config.toml
n_layer = 11
d_model = 256
n_kv_head = 4
init_std_qkv = 0.0285
init_std_up = 0.0285
decay_shape = "linear"
MLP neurons of a small language model. Each row is named by its layer, matrix (gate and up: input weights) and neuron, and shows model dimensions 32-159. Each number is 128 + 32 x the weight over its row's rms, rounded and kept within 0 to 255. Numbers have three digits each. A neuron's up and down rows have the sign that makes its largest values positive.
After each neuron's rows, "fires in" lists the words (lower case) most often at its 100 highest values on Wikipedia text that the model never trained on.

L7.gate641:122102152159113117161088144101177117144114108138073107114175136104158088094146161097097133097103159173111171110052088112187159154141170129180137138106126123084099128162163141097152143091115102101149154121097097158159103133109155133161105123098162209138110162115105138107158173128055169086178082099161143135189120120147199161139104135116124062095118143156096087140119135120088169168117
L7.up641:171108131150060158062106100193069141143094142159100069120129077078091147176127143113155181123085130217125115134114172117141099155191174116147109155130129173144128138158086131117087138138096128107125157122172104162087138129140147186108070125096104157139083175161132129152124136112123119129116173121110102092116113108163032074101193175128193168125140173140128177159167202161108119162127
fires in: "later", "first", "young", "early", "former", "earlier"

L6.gate150:119164097132141118085136088115115119137124129035180118180122164142143174179141060168134139133194105149136142101125173143183188129108161127124104106088107094101143124193131125094174170114118108189110131067112182061154156180115110138165066151167170177135130065121140139138084124106107108114110087149140167136120109141165154104162109195165172161154102073151085140098121207099151189154159
L6.up150:142090158099110127136117080099113143124110188117148127182118125139129101124143104139153122207108087073111190057134138082099129185156142130158133123107165126113105139198151064045146133139158164073034086127150114136128112132113117164102088128131109121164128094147092082134155161169053130088099094113123171176135132126133110152114165117092165126111099128154139108161140190089195094097198
fires in: "when", "although", "if", "while", "because", "somewhat"

L2.gate88:174154158107188132072167141141116097112156108176151193096176098118129108151100166135125090099117136117124137115159130166149169131135149087104110056077148120133088100137166168171084116096161093106122176074125153190124071179127088104094195089131118091128067103140170153168149146078106136133135101156136151182218128124148100172166107167096131171191088141111097158116160130120163169107157
L2.up88:192177130118156099166086132137162142150106153189118117165178125123171152136168198141135095089145171160200136106156140120191134137114134096148148076130203086111125113146149152164104087153143107133105152098162159141079082196136081062114102092133087122162135116150129118123139140144096118148126112166126169183140143181105121142162144117147220143143123145153074123129155095163112181123163
fires in: "as", "a", "asher"

L3.gate96:148096150085117135140162161095127190181130145137104141132096097114154106093118129121117141090224140103151139078094127109204174100142119154135179141189146122139131121137107093092122122098182079037123113114144146121174123096128116123163126095063108119150101118111159104090129115090159123094128162150086085115086169155110122105111080167138153115079123125175132120149108086098143111112109
L3.up96:076132049139082180157180120139121173136120138094158123113104098088157148135142178176147127168164163114167124145113153129097154088160140170177197183058103183173113113089101141115074111123150111090153160132146134116133137122138137133116129120106141121116144063062138147140196141135123171115155125094106106129180096126163116221149154145121119141187151116179148086132120080130148155110090
fires in: "a", "selection", "an"

L6.gate599:141140102117104102077185159140145130115186116118147145182117141153165164128103204052087124063184130178129084174184103167209136155167154122110118136102179105106157107134079141115092131093095132084112101102088138159087121151130186132123114121117125217131104138083106180157136113110120158129137146071110148175121052129165170110143145160179150138112173168117150148162137138120130138129056
L6.up599:114140155139149102163092141141177106076141162158112124112129083080157114055158161106153092142112090153115148091177082147119138081134072148162133184164126107131137125124177082141117096132102136153073117118138168157117113048129106117172158141088115181200120112169145111112132114140038181125133156127055177068146088098137092114103139126090175147130100133103108150146137178132087166132104
fires in: "was", "he", "who", "as", "she", "were"

L2.gate405:135136130148070123084131104090116175146170151122104105154218153113157145077017108104092115110085130142118156124045139093164051137151095148147117142151119097155070096151105147116203062126141098149168170141129184116130123153118167154138157135138058094160096106151137087127127176076133154133090096191153149119152110087147114094093135148133101115086125126076113142116182109119131113150179
L2.up405:120063163093206148121141155124238184174146156131072063095108097100120090106151101072137113115105112152085105138055130091151173154126159150076159175136063137137047121155115058104141106082101089141196133167105142138086141148120151171123152148094093134116175150092110126078144131119129144104132099103089119124202152153185136121139067181102094111090121097120092058092144138122134065122111
fires in: "s", "second", "first"

L3.gate668:086099091209119140126109127109079153106163134126109071118145155120134192069126121134082138163146134105136131117122094138162091119162102091135142137070139092162120095139137119129109060121090064107134116111109082141145170091077108131131096100116155169106114100159093156147159077137145101088127121108142118160120123120119149119130136070192174116141124114076143095127128163100140146091188
L3.up668:114117138195113169157157131100123127095176177138133050067128108142178090048097144118124104165090120097153160084086142125102112081135127140144166148132134135165091138146049128051137076130147152163041112097114135151149165127121127069076111078100165163126126088125176113121160129183157108171067128055096124116156084117137090110127167136148127092097138155143056154121123089088084107113177
fires in: "he", "she", "was", "also", "since"

L7.gate72:159120133178106062098173139133161125094111147138122079176107153073119135083171134147114086135175082140118109185102139090111107116093134150105136087144108127155135129135136105158109180193145084176079138106138156152085124053150171092139148115142127102144136172136127135076157102095116150156119117115138209138128092108092107114114172138082130146100156136166147104118117123073141137159099
L7.up72:153075127131083133143127135081145143125095072141137135086149151101151153098157147140139076142116080167137164200134124072105116162120131149110152136106077136080130163101131145114105115154201097132113112081123125164055147113158104193163108039117141129115143142130124148145063152070148178158166095133125120075088075094161145092100100114149133109162108112096130100107127082130158197144050
fires in: "it", "that", "which", "who", "film"

L2.gate603:148159129133106145096173142123098106089139135194175079127127134150120109104116169158133081169157109153117144100193204187207131248084178162154066119168121113111148150070116123151093172155145073133151123108175152103130122166124167187170148083147127163156095100130108174135144165123093163096124113144130031161159119152204076152141106106122075149143133133116069153085127148156130157160141
L2.up603:145109084103098151082109132132082142085141122182168097142181144190168127114123111114140122087121094134144113117126112166110120130068200084136111160195081121098125161070122092195129117128112139063146038129081091133129129139115129113090114080104162115117098139113113142124126142154140144167132101129093061143129135162082145120086141163124114120095087155096150155184103136119118139075107
fires in: "since", "history", "year", "camera"

L2.gate91:121131129174167095153041120185151176182124123142146079136104178112187093084114114116101056167123153088129146166095138107159165099096097145100147120120147174123143150111200124131100157144166107114138106163130094149109115120096145171130131122098157180200107116120120154110134143159104162189125122160115173120133059100144090079135152111108173092117159195097089062173133137086146155115153
L2.up91:117126110154164207160085144140107143140102122142173114087072122103171135074149148103150148139117177141103113122157113122137166140066117128148108068101071103188106109106134140100067119155155070173111104085163111141144144129163156162101133161146118157128095125074124104123190142142162133227134087132111148093144090127139110102163189128106189154151113135085145046110164133153123122142095
fires in: "it", "was", "he", "the", "him"

L3.gate589:089119132123142095102171137160138074164165116122115095131090147099167165162073109107151086172139114142148142092048127112166149110093102152077163169148147148180098123173099191148117161084177092105167140057107157144125109071137156101160095121116111103174136115067117178177041107056116189143101062114143150111142113065123074142103089119166180076109163152155133086138091140156142156127102
L3.up589:113108142148088074090161093147134076097114108077131143140086135136166124141153114105157091136146095140175131116160070151130130136116163086099132126149142106161138156136118114130135202109130111128046080088153180155098178121113183116072144083159182153092064119114112114114098138088118176176182165119138109104093104053143152129150144124191182093122125140127135130172083142086166140106086
fires in: "which", "that", "what"

L6.gate44:103170145102122126119098096185131099086112085084123110214109101054149121090139141114173088124061193185182097142096158147169118117143217117146111137176076114138107074107110191182106167181134127162132098166149116056112129135086160140146167123105087102118122142118156053137188094114063115100106135055160147163143071135120133130084163115127145139113071183087168113136130106163136155133167
L6.up44:152140126136085108151093136145139141145105163130129083159146196089138103077106086095117087085107133066153151114106174116181187117074182162141115164120090132187134153153126072100079147112175151088110108111110184124057113153100156136117125132122103110194134159127113102130166145126189111188163085094151137149195179111137089088118102105153097128093100136134113142076115112077138108073094
fires in: "and", "the", "s", "breaststroke", "beach"

L7.gate257:069119149144085109123106137120065143153144114099117147112117081048205099206175174158136146105174093141144088084113123142137184097159138109147125123130145134134164168140171119114104081168138114130149159101108191197119148113134141209155144137122159129118136123119155136069113126143142086111114142125132131179158147116100122132087153141124162173126168128134156127157098069099093120147128
L7.up257:135141119101151131132148123105169135109132088080109152107083083144145135127090113128199146159189133160120101151134150180132214145166132115166141191152147165151132159060129077188147096069155109075139151133149089076174097122181166108136148126180160149127096213152183052200118151157139143159111130149115116165139153184133131152084151111136069148107154141093119100103122099113208100183097
fires in: "a"

L3.gate86:130126124166158105166146101172169099163137129150080163130144173080142145167129102129027144152168116133119141126161073150203166109163139158168157069151113205075101152175164088149108172149094177108116149130117085128156133171157148099087168156197106137118151109113101121136119109107129102129130201085198108155135169129165160098177085139122182153078114120105120131144142142126146102119124
L3.up86:163145111124182098175112139118138101139118122132053141124115145099143174145093161154073149139112092085145101102138177095096104170130146115158146133169135184099184084138139124121108137146119143097071155136124079187189045123129080141121153212148109105180127025140140136130068108150141121176168107152082161115130174142111142109164120096116163149158128143133138159149122200129117130120133
fires in: "as", "a", "rational", "u", "quite"

L7.gate53:106160130143157174126125101136092138106125116095142115143090140134112082161158120101117125117143079127117142122119137140147130134113118177087120092125164109090108142104140092101132053118104119155184176145168193095156127100110073157147104107113100093199113145137159045101077125115154174072083085143105182122118148081135118117131114151068149148148110132114075126140173146163138130113174
L7.up53:153150153120094122110155122092161183150115158127143176101169117116073187120151097098137135155186154135128152147145129203146199193110135170170108110102071132242108148064160120133140117097165154100123120161112098129169129108083116164151131154141099121112154146172147092134125130133175074136165126116137186103130172126163237136103106147166113115096106101151142103066161082082093098067158
fires in: "s"

L7.gate330:085117055167137142127112053159078159087114158130193121128090126118137089107184084101159114117097117112137081148117107139114085061191169142158152147152183137162091158117110129092082152170112115111126209173124166114178143147129143143098156161108184119158108181137092106165104097113138155123104096153130099199131199127189114185164154124108161076090091180119155140164107118083122130127100
L7.up330:118125141060164080144143132097130168165123127131087127097170081130123125137186156175158131191103089190121109098037166117119132165159154139158109098152133199158155061161070190122127070132131128190167148135096058124175125148097110186163135107111078100131168100135189115110170124094115125095128088095099075117168140093183128162087136166098103152096156101163181159121125100159131174165114
fires in: "his", "s", "its", "for", "a", "best"

L6.gate438:150100147173085156123168122112130168169183138138109125133128196130151099091115174078214147102128112121109111093152139086133137071184135088155156106122071158087098120092099109083115102171203122132138091130170128123074109104053090105132179136128132119108132125097163178151169153077106120133072207129099142124131205127128116159083139157128205156160171168097132097131152107134142111136147
L6.up438:080078138114114136127144114194133104135182067086107161063103113065159120106122128137111118189054150151155093034099206061144184121177140169186140147111071152171159157163083140104126133143187182122147080134164109141150116134123149077132187135170134163086126132091202208131181130096133083051067120104111160139131171111103130100103082146138148183104133114161154148083122132114135129142161
fires in: "a"

L7.gate419:119116068112145127156102076115125161154115071112130159156171098090126183130177128065114086126163092145139126076103113059114142163109151113107138124088066119133140146110099158152174123142162129165105163117103147096130123132088114139043174135144142190111080163127104100147156144117096194135141080091165139120158113092166165111191121174153153129152101071193089131095126148151053178106064
L7.up419:109133107129148152182206127187163158159094069131130110146093074022153163129119107128147106138127112088053139143126142087144098117115129205153162120106111147109096165110115090115126079117121213149170202158150164107123118158084126149101129179099118141145103153117150121131108178143053230118099118132109175148131155121130100138130120163094144108145157146108126104070200102141149179181165
fires in: "a", "the", "as", "vice", "former", "of"

L2.gate260:121206141095049076166125100027087124151094188169150161132089102119114125157130112123081098156106133137149148175089176160122176110136120121151133148097081124161129148109146080127136074050179146145176147164100132140158085126135157090221136107118120161128156138125145172156149203098064157167123122153160144134104138113064105114050139135122097143144116129141138112160131104109159107163102
L2.up260:121123124098112104145147124081147133173083115138088110120118153133115117136124124164145153122129109138117169148120188133141144188081157098154161113087085153189129065140092126092138063114147151152172167138156132150183123108133107111214161122152123203111176109111126131153118146096128118107112121145077169145140158079157139113079126167138055117145162101098145116144177130161174150144133
fires in: "a", "buyer", "course"

L7.gate177:128158086148126188129136158144095135187127124127132084199138094101135088124126059107145113097104087172118068086154127107142099126093125180166098142134159164109124144124166137128099172133126108135166130113106140138139132193087139132063146149083129105131090200122133162112110161202114144196122139169173133109136181113111131204120164110065122109114101114098115114069169132123129159102117
L7.up177:096110098063162123080135180127160142142170165149100062127146131086151113162111101080189114136140158137153095160116124130136088139134115167172165105120111170136147111127129109142095143103091160135143117119081118126113156112088100195096127156025179128099122120147075171110131129126142164134094141149087072153088154187146150071100084113138085125166097165092138107109098225151101129108134
fires in: "the", "a", "in", "improve"

L7.gate107:127051185090111122123129139110133200085091151146161135184142137116123149097152128089107161184123116181182138164185157145152165143114110153124164121113147134117136180117112099091097095074142120087148187110136134138036180142146080163072159113116197147102110135093130077166125117140144164077143161113161118167117142095219194161196150089124112102135123122102180161147086169119175181103126
L7.up107:130085123148139179082140120113110115147160078165151168160089101162144071094211102128123154191112120158139158154163178149100168109115176123129114170128170098123169161090149125090119087113137148164121165124170125086146141104136094173086064087068158150139074213078117101145123199126161126124172144161108096119158174112117115151150120129143098095064115087161157111163111132121191147106147
fires in: "of", "for", "on", "and"

L3.gate240:079161090146138094084166155098118133125131142069163156084130141128156129082105136109142117100104089127149134137144142137137125130146124196156124094135079141106140080104096137139117229152080083126147072132185132103067083069088134110129109114123140134111115123139116101145099114072145132161146164138150188131126094098146151108102214132161164158187129145113123165165103120139060152077107
L3.up240:127208091103141121162187113110119088121167123126104093152122137191141125121104126110121117175138136145108111138130134138112151130040142136128180113160132172095167122143142085180084151117104099141119125081050105164162136172142143128100167083096131134136102114110104188157156175115192146120142142147106106123132136111145168105101127169117127130112133120121109127187146104083153166166158
fires in: "which", "what"

L7.gate561:182134148146085088105138081127102107152103166051145126137135118142139106177120094149103110145123043089159126100118203097184111088139097072182077135157143139113120089131144087137173157127142167138135174095215126063086141142076132184148121118188181114090117174145135086098110146154142192110101134129090150147155179086179131157134138115051108094100182136120103178116139127075149129146158
L7.up561:103127145104098135121099141157168073148130135021123084054089148158149104123163164081126124102110123109116095124117142155143166127170126119135163167165132141138173210102154154142142059104079161114137137111135092143119069162131114156044084095181113116118119143134064141091188147109123081083137152134078106109109162151172101154134109133125186195082135167104149122159104154109165183172108
fires in: "in", "for", "into"

L2.gate534:149118147058116094175103145137130093111163157144135066112136106091105193147027154101161151124156152115106123123144114076116125075155134124130179105122098094103048144148157113090081132131176150081120158078138119152078097168084099144151178138167113130124156086136116133098109146139083137161054111177181139136135152109125195101142181186120205165124102126175146126123180117129053138139139
L2.up534:156130093131079114103166070112175122144152120090050118160120062100094128131079107121151106179130147125140119086138136093101121207098151117107146075082096123121148172173145194163155090042116142149165123168110127128117136116079117182170091150179138136135102159166120132142141163111163065076063083083198105134123150107115101115125107129085102122144114102116133106070135151123156143137188
fires in: "0", "1", "signed"

L3.gate395:096136142103106093127145109106125083168119153128154121119113097098087195134188151123172127110120105156151110111070142168146110149169119119155159162154082118130121152149133151128168069048150117122118162137181107117111165171126169142169168155082097162060140160144132165130168101074115142140136148115159121098154098111142107139111148110091105032146157116121122105094154115139085134098156
L3.up395:102124155103109104049145122063163101150156150167132160105155103133097106109081184119122120094100151140177091134133133070126166139129134111150146184070081144165066102136077117157116141099159166123158166087114110125136108098153173118140138182158079094104135114148153197164097160101110147183126129178172105038114071164151134136106132158155163088088147135186125134191194118198104169132109
fires in: "first", "second", "third", "tenths", "sixth"

L2.gate620:127138186114116171141089151099152196144138185126095100156151125142155114118085127147123125170105128116044086085143158168163158126170170094145121129104198122142053127081073123120193099079098084140179144073041166145117163111126119124121128099151181099109071049089099158133090138069102147166090087141095132159162114096171099137077114169097151130127145114091113123147149172135159167135135
L2.up620:123135128158127147107124146172155179153097159095104127149142106136161123138141106119085187173140085118105139062132132144211114096134125078134080034132106158121098061059074101162163160047112098125145119101107089185102153102095153168125132140124155092144130112087131126166129134135081158108095104126094153167161102109054147104174107133112110101147170108127120113145112179075119108139076
fires in: "since", "when", "addition", "while", "although", "if"

L2.gate593:141093153147139143121194118143148113114198155103128084124106104099142161101149115108117095188120118084101149119121128123105102076070142200149143218064129133068134138097157154162117174077149133115161056142135112168142092101111172101145102104104095107133112157139100149075119151128165120106174196162169133137108073138163106111144134113153152130135143143213139091165093130116209128145070
L2.up593:156146133094112164107160098109164141118154133115132097103052156148134131108102161086117122147104119133119136127127078139078117133119172162112123211161083161076105156102148119167130223094152119159142041144142081144103117139122166091110131112135110121146156143095134143102138113127151152123155152169164113096128131092154121117100181133166185142125150098211085137143142111140159124131075
fires in: "it", "me", "items"

L7.gate94:137162128107145076135174113151121077138148132144135120082105135085105155099095135078116124159096128130152181152148141106136146167103137153097150092122110166205141113088165157142146161117159100174146081107143147151043144076159110107122131092123133115136161139151126117120172148091175113171162092112121172109135067081116133113088143108104181080097093133147141155172101145118125192155102
L7.up94:106165113116145095128141091175122071085161149163173101072150132071143084108146130091136115127151091122151138146142094158155106111134139149087129092158109133171137148129107158160119142148191112141162120102152152113070090105136146089135076124106115104140120131086110145131109125078158116110203157176135147172126147046177128122107121104086151130091093077180143126110096153110133136193131
fires in: "that", "which", "they", "player", "also", "it"

L7.gate382:149132086159149119118119103075159098119169112085108154094124154106145121168108052154115095136062100159105126145076091092208088120096134182084198177149122074116104144120079080134093116148163112137119117060046087168133140126099116131176114119103166140170123150079098090098093175103144108136140140161134156175123105145099091175106140099138112080126156128099168077113121169134080127086122
L7.up382:146186169123164101087086169130053140130118136109105099201139129133096156149170169160111152116126096092087049122106133143123111144112159081091104163190111125116178118113142078105132121174113129099141162174137114129120068132155149124113187145133120188157168134152126111158095064156135164135107117133139063129148153151113129158118141112174129145097091147133111212144189138144134094131150
fires in: "or", "and", "now", "to"

L6.gate537:147181116191095117091134103116107123117106114126092113144079175101169119195102102097128122124124135096159126179112086163169167098141167073109059096141101148108177134151097116099096107129159126133144120125168178100103186103068144095155106064162147063145165114154124135161092138103157146124165154124126195124180151075107173163103132138086161084130164096119213125164183135064195052099125
L6.up537:133101157150091105159195134131141140188118179142126052168116104162115140204103182150175210151195143158147097130135114105132132103124148100127129143115130139124052091166152132084139136137119157128105157125095125132182124167084140061137152095121117154153139120132163148131041156170156122146107146109157137157135133150225181156140134079092148172144183058108155080112099097171148098104079
fires in: "a"

L7.gate311:134124138107172068137081084126139121152149105136062116159086117137141122126132110145144104147138113129112118115100133168135124141165131074066099087176104157136160138115131157206085108129092123108161162149149119114198113172155109151197173151150101066131154178127130085155064109123125113138070105119144153123162147188128123170152124115097123135192084171078181177156092137160114171167123
L7.up311:103117148090177173134172150119094181093114179112164104104129165162061195145107140169122118184161151143149111145152150135211103145109208160114118124121127156168098084137112119161108120110103158141105097143151069114126104087121121120159137112148131158171140129120146141171086184102119103162115139102149132103170068107128144126137133097103122186121095175155159139177143122078150113100083
fires in: "and"

L3.gate404:137151152169163121181127152076110074140107123131107217087174126108097096104108109097139154128148097142101123142143097171124135110132111104105195057149133090123059164150107190137141184131172180155050182159158145144142138138159131115121166116134111110120177100180037151152071156110110150138077089188191135107160116080112155139150109150114131120103134052172140175161124138155158134117120
L3.up404:147154162127135159138119178144130146078099113109179133174110155137190190137205126094088121125099159173096089146135092108135140139121085126043146088062111121129152100116131100170125142104124048137184102139174129121114075085094111174103140142092184116133144120180121179149130160125162166103145129082149159170147153131071134130142156164147172147166135111194158129170120099144129163148109
fires in: "0", "5"

L3.gate570:083140149147091153147112165181163199136125078136159136130119177141163117141170098139168101099080126170170158116106129150122079089127127156157126100145117142165132118146150105114086194114195097137129129162103158143080136136126098079088143119127129126109152195114163131136148126163121120176092190118131124154117150168103134164147166136092144135106146145179101149185102090122137072153123
L3.up570:135177211093128169105124149168117088103092090149125138169097123152130155126107122130136116160165127123051085099153117121207133077177121097097082108159092096159114164113148092166232132052144085152097088083061140123145140146155163103145159077140089094134102126136156144141125180141130139116113110177101098159192176150134131132144156129063142120209102118138107190090115142135128153150098
fires in: "where", "when", "which", "help", "amount", "distance"

L3.gate175:152150118114132117160115100139081214143141119192144136139171128140084120135121153121093103126133136098118139141153145138148169160095100190170113091134071156112123115141098155075129081091180164132043185178130133066147123149087132126156102138142145126120148157151129182142132172107147142140127088137109108035189108038133133145090153154132086094119132138091068159126197139165131173144142
L3.up175:100097080122120133117109113119130149191156092140105137143172134154114126137135098146107106077136097122112106108167115117130185144116136133160193113131141110131112128141108120093113103070153154123113180122125124110109119165091098108094138087138137142108124144152189155122120140052107127142091131133131093069146125141147090106105165096078158061126069080149119141066174172175138123105147
fires in: "second", "first", "third", "fourth", "debut"

L2.gate185:093124072111087120122113169102116132168105123107165156134170153110199109126120210148125119126145074059189090162112066170129093154138131115144172146065166135119115147149067093132099051112089160108138145166096145134114092120116077141150114132128130109111114125144172144209134059134154117138121133145135143163108083138069203115103124100234085124167121133090114157166119118124113097124142
L2.up185:114149142112075143168139202127100131124157128080165120144157130076105119176136145150139122129086109120121139089128091180135104161082179136088156105144129158166113117136063184131101129105101113122156119134097134147097106095144138169174154134128149100113156158072135136162084121151116141170126137128123095129103160108095152158111124051166127116131118148120121198099136209152161153119217
fires in: "to", "get"

L3.gate374:123149097123120158159128136093110149123181153126120121125118122098131201107104141146124111222170124122151151150104152131119167101248132144138098128133150118112081137092120104102168168198125106136138138111145180145156097146081090127139163124104133081000134091115056084068172114182120139138132152092095137100167155095115112096153110142103152134139191127160111161123125130062128147151096
L3.up374:121132130112087109163103088167113124081144127104154123142088126113120195104071171124115139140157122113109162187060121137163154172203159134102083134121132117122169109127124118214124125152106135151092124162140095128123104150185108120112219102097100135090190097124090202144101078168086168154108177139124124154144181080109112189125074130105152096114152084142083139143118130118141124158127
fires in: "in", "born", "number", "aged", "of", "m"

L2.gate313:155126104133166158149154125173120139118170175096156106123110135108138057115120167114161180129151119153129078137160116108169136076105136153165128067096116104076139144106144156183093094172097124128158120111163159147143148158147139169098116094139076085116159157075103141165141100117125184141144145102104029206152102109166132144119135147119128118178109134104161165099164131128065182160169
L2.up313:137107103185136166137124120145125140145135141165108149068087145114179101116159122163146187176146120147158159148127089092140168152126135197115108163120152094131136129068163077213077119154137083135151114163127065113143229139105068175098158171148101105117066167120148143132181103131165136106178086107077082131181127111165118162179134132148056126167107130097126146145140148111148191143156
fires in: "awards", "awarded", "award", "nominated", "following", "led"

L6.gate329:115118125147083139112163091040128159144088136168175169078145172147075130123091155114072128134073129149115135092109135124082101168096088136082154135142135152159116081125067120135130185115151111162105165122172124142127142117196148128124137076057121125106196160054146119144111140085134130115081089109144114110066043108137117065102152056105155117157157120149184142201096167092109172124131
L6.up329:136124077141169118117119113078129133147169105132110134124097088112145099143150184157152103154136112116156127110145132091079103103073210154117139152133119115060107067119135085168063157091096133071132076135118124074120127180130194132127127157154167147129102141111125172130132142117111156205178187125107067132029107095135108095135097109156085175092138138125135120127071200089140173148143
fires in: "it", "film", "company", "book", "song", "name"

L7.gate360:109117110099161095116138066128133105099121137110106130184146197123140133140096162131052128087142112104080121127058060064149153143095133135111121064160167099097134116138133194157138132152154138167112137106121135134105106124088130131129168132124178186193068199130127069164151129136090161138053070112121153100080115139176139083160172187080125162126119165108126134133148115165133171056073
L7.up360:134180122129149226154156112103027111149146126127138135086156136157097156153145115151133144141085156129127167174042121134136094165152157137128147167141099135159117099113101158169072112142104119143118194099167110109171204096106102191129138180078162114128107127184124157142165146044135165117133134114145107139160169157162126166107121074165108146155188167108111077078172098128110142101079
fires in: "the", "s", "of"

L7.gate694:154137126128147154120148066122152113135140158168135131101059111168131143175118104115141095187130112129229129102125177113151078087133149177147153106104155138114098123173096093121129165103163120099153146155101133109134148145108110108146143114108086034130105135066116132110117125105047116140146140155118150145161103137129138111167140085027062128096167142174127090125183126133191073163155
L7.up694:094096119149161217136119173127140134108145083072093057173065095132123076152118101179176185119133110138153061103121095107175092108008110141167106143130156105140127118134135148149097125113110089170160156069101149149138111116119115102155105140157155061114178114111141114150105184135153126147150157168144120130109125113103107134143141153133172145079123136094085114110182166120133108098122
fires in: "the", "to", "of", "a", "its"

L7.gate466:091160159159137161153104136162088151096129082080100090091136104121162108145112151102132065132104063102148116086116062116148103087165137072109071116166170103128075186113152101134124113156153131093156115062128141109221093104125182138109137085147157115134114123104076110168084142123160135115160143115161152155117142067100147148091070092113124107125113162154077139141118141098100120163171
L7.up466:147088178122115106149097169127134153188123135142169137097181107169163108096154085176150117152166206100122075140121076118151151155065152157131086189106128172141097132180153144144152096072150108156095120101127207066139095140114131134096191107140179148139128124150197155165179142086159140147123146185181114137044148137110107158100226061154150125146160160152124136099162145135135112128150
fires in: "to", "and", "or"

L3.gate439:197161143138148123168168153072100113123115137158172173162137116155130080094150132144147139112142091181064101136099124101120177159091130104121110054108089184132168045138165092137125145132117115148085158113143138122155095121123121171194114096148089121164135113071126147066130121091077115131072133128075153136154130123122104122129135154081137111192133187120062154122102104110087179131155
L3.up439:180171181139152154118153115127092112126132072104154137109121136092152114146148095149101143168107056083074145085160129113113124174127135135116131150105083152096082150155109200096171130150137167165120145110114136136109128120096123136166152125108125063104126091151153130098075068171116101067135126145099142088186130048153132133192144111108163059123169101133172111108141127162101057116100
fires in: "because", "while", "although", "kept", "where"

L7.gate77:114136096112096096116112090125177178134135128138119175136141173136189056164142117136093089105184151149104104139108114121158110182081108135163124147138137142129119096123137067158149159155131143166145033143123060198151132111085107134082109104142119186127138112134126160149093150140116187100187161135109104133126184054111126113083127092161173134116150118137116131113126161152159172100111
L7.up77:137145148116146087134137127184135115136085149129134086116110092130121128137118157129078108108150130140148079130094170099154163111154167137150146146123182069170185224137110094081145109157118198151132159089160108181126179130074113175178101170158167175143128125116170136063173187170098110139047097107126137132123121084134102120139164152106119125120170129120089122107193133120188072141183
fires in: "a"

L6.gate94:148154135169119164187109124078093160117126180070101111187100132153109177142115082134168127155148089106070106090116178141103109205151210113166125116133101133052119131146131164125107151103093151113082138114128094053144092143130132125121097105145166165135089180109128162119125180113160009115055123105120145122153110121207093113142123151142163122115091138130107150096133116170089145074106
L6.up94:175112173160132164142163075154154069140092113112116163145090126155108167201184121131165119143162136158155174168118132167138162205123152142100134158133105089093111136086145061142165171096129101178167118114100112203082170070133099084119123110135078116123127090151113187152177157079176113083127100152127141075186108104145080144150088134185122115147130107126164126193117211144137128179095
fires in: "after", "in", "before", "when", "while", "until"

L3.gate689:176160192156089149099167152145114115089161126116094162171139147134185148105126129117129111107083058137110111099077128141136143072124115134081170151105131205133118121154111172113118150150079155111158140113123141136132185153139131171112136133125113113117191152101137109178094122108137143169162179124072138142049087129098149173109122026140154078155114163099148166147142170160158106141093
L3.up689:244147161130096152114122167104055069114144165092106147122156129092165111191111090167110178083098076115122131096113148116109094101160118092093164207101129134092082123132131102145108120114110182107106161104092135126139106117192144170097170099082127115143180117128136104169090166179135154116129156153086096115096154170163130154071086138203135093145089112090135176159152124187162130152123
fires in: "to", "the", "that", "two", "entire", "or"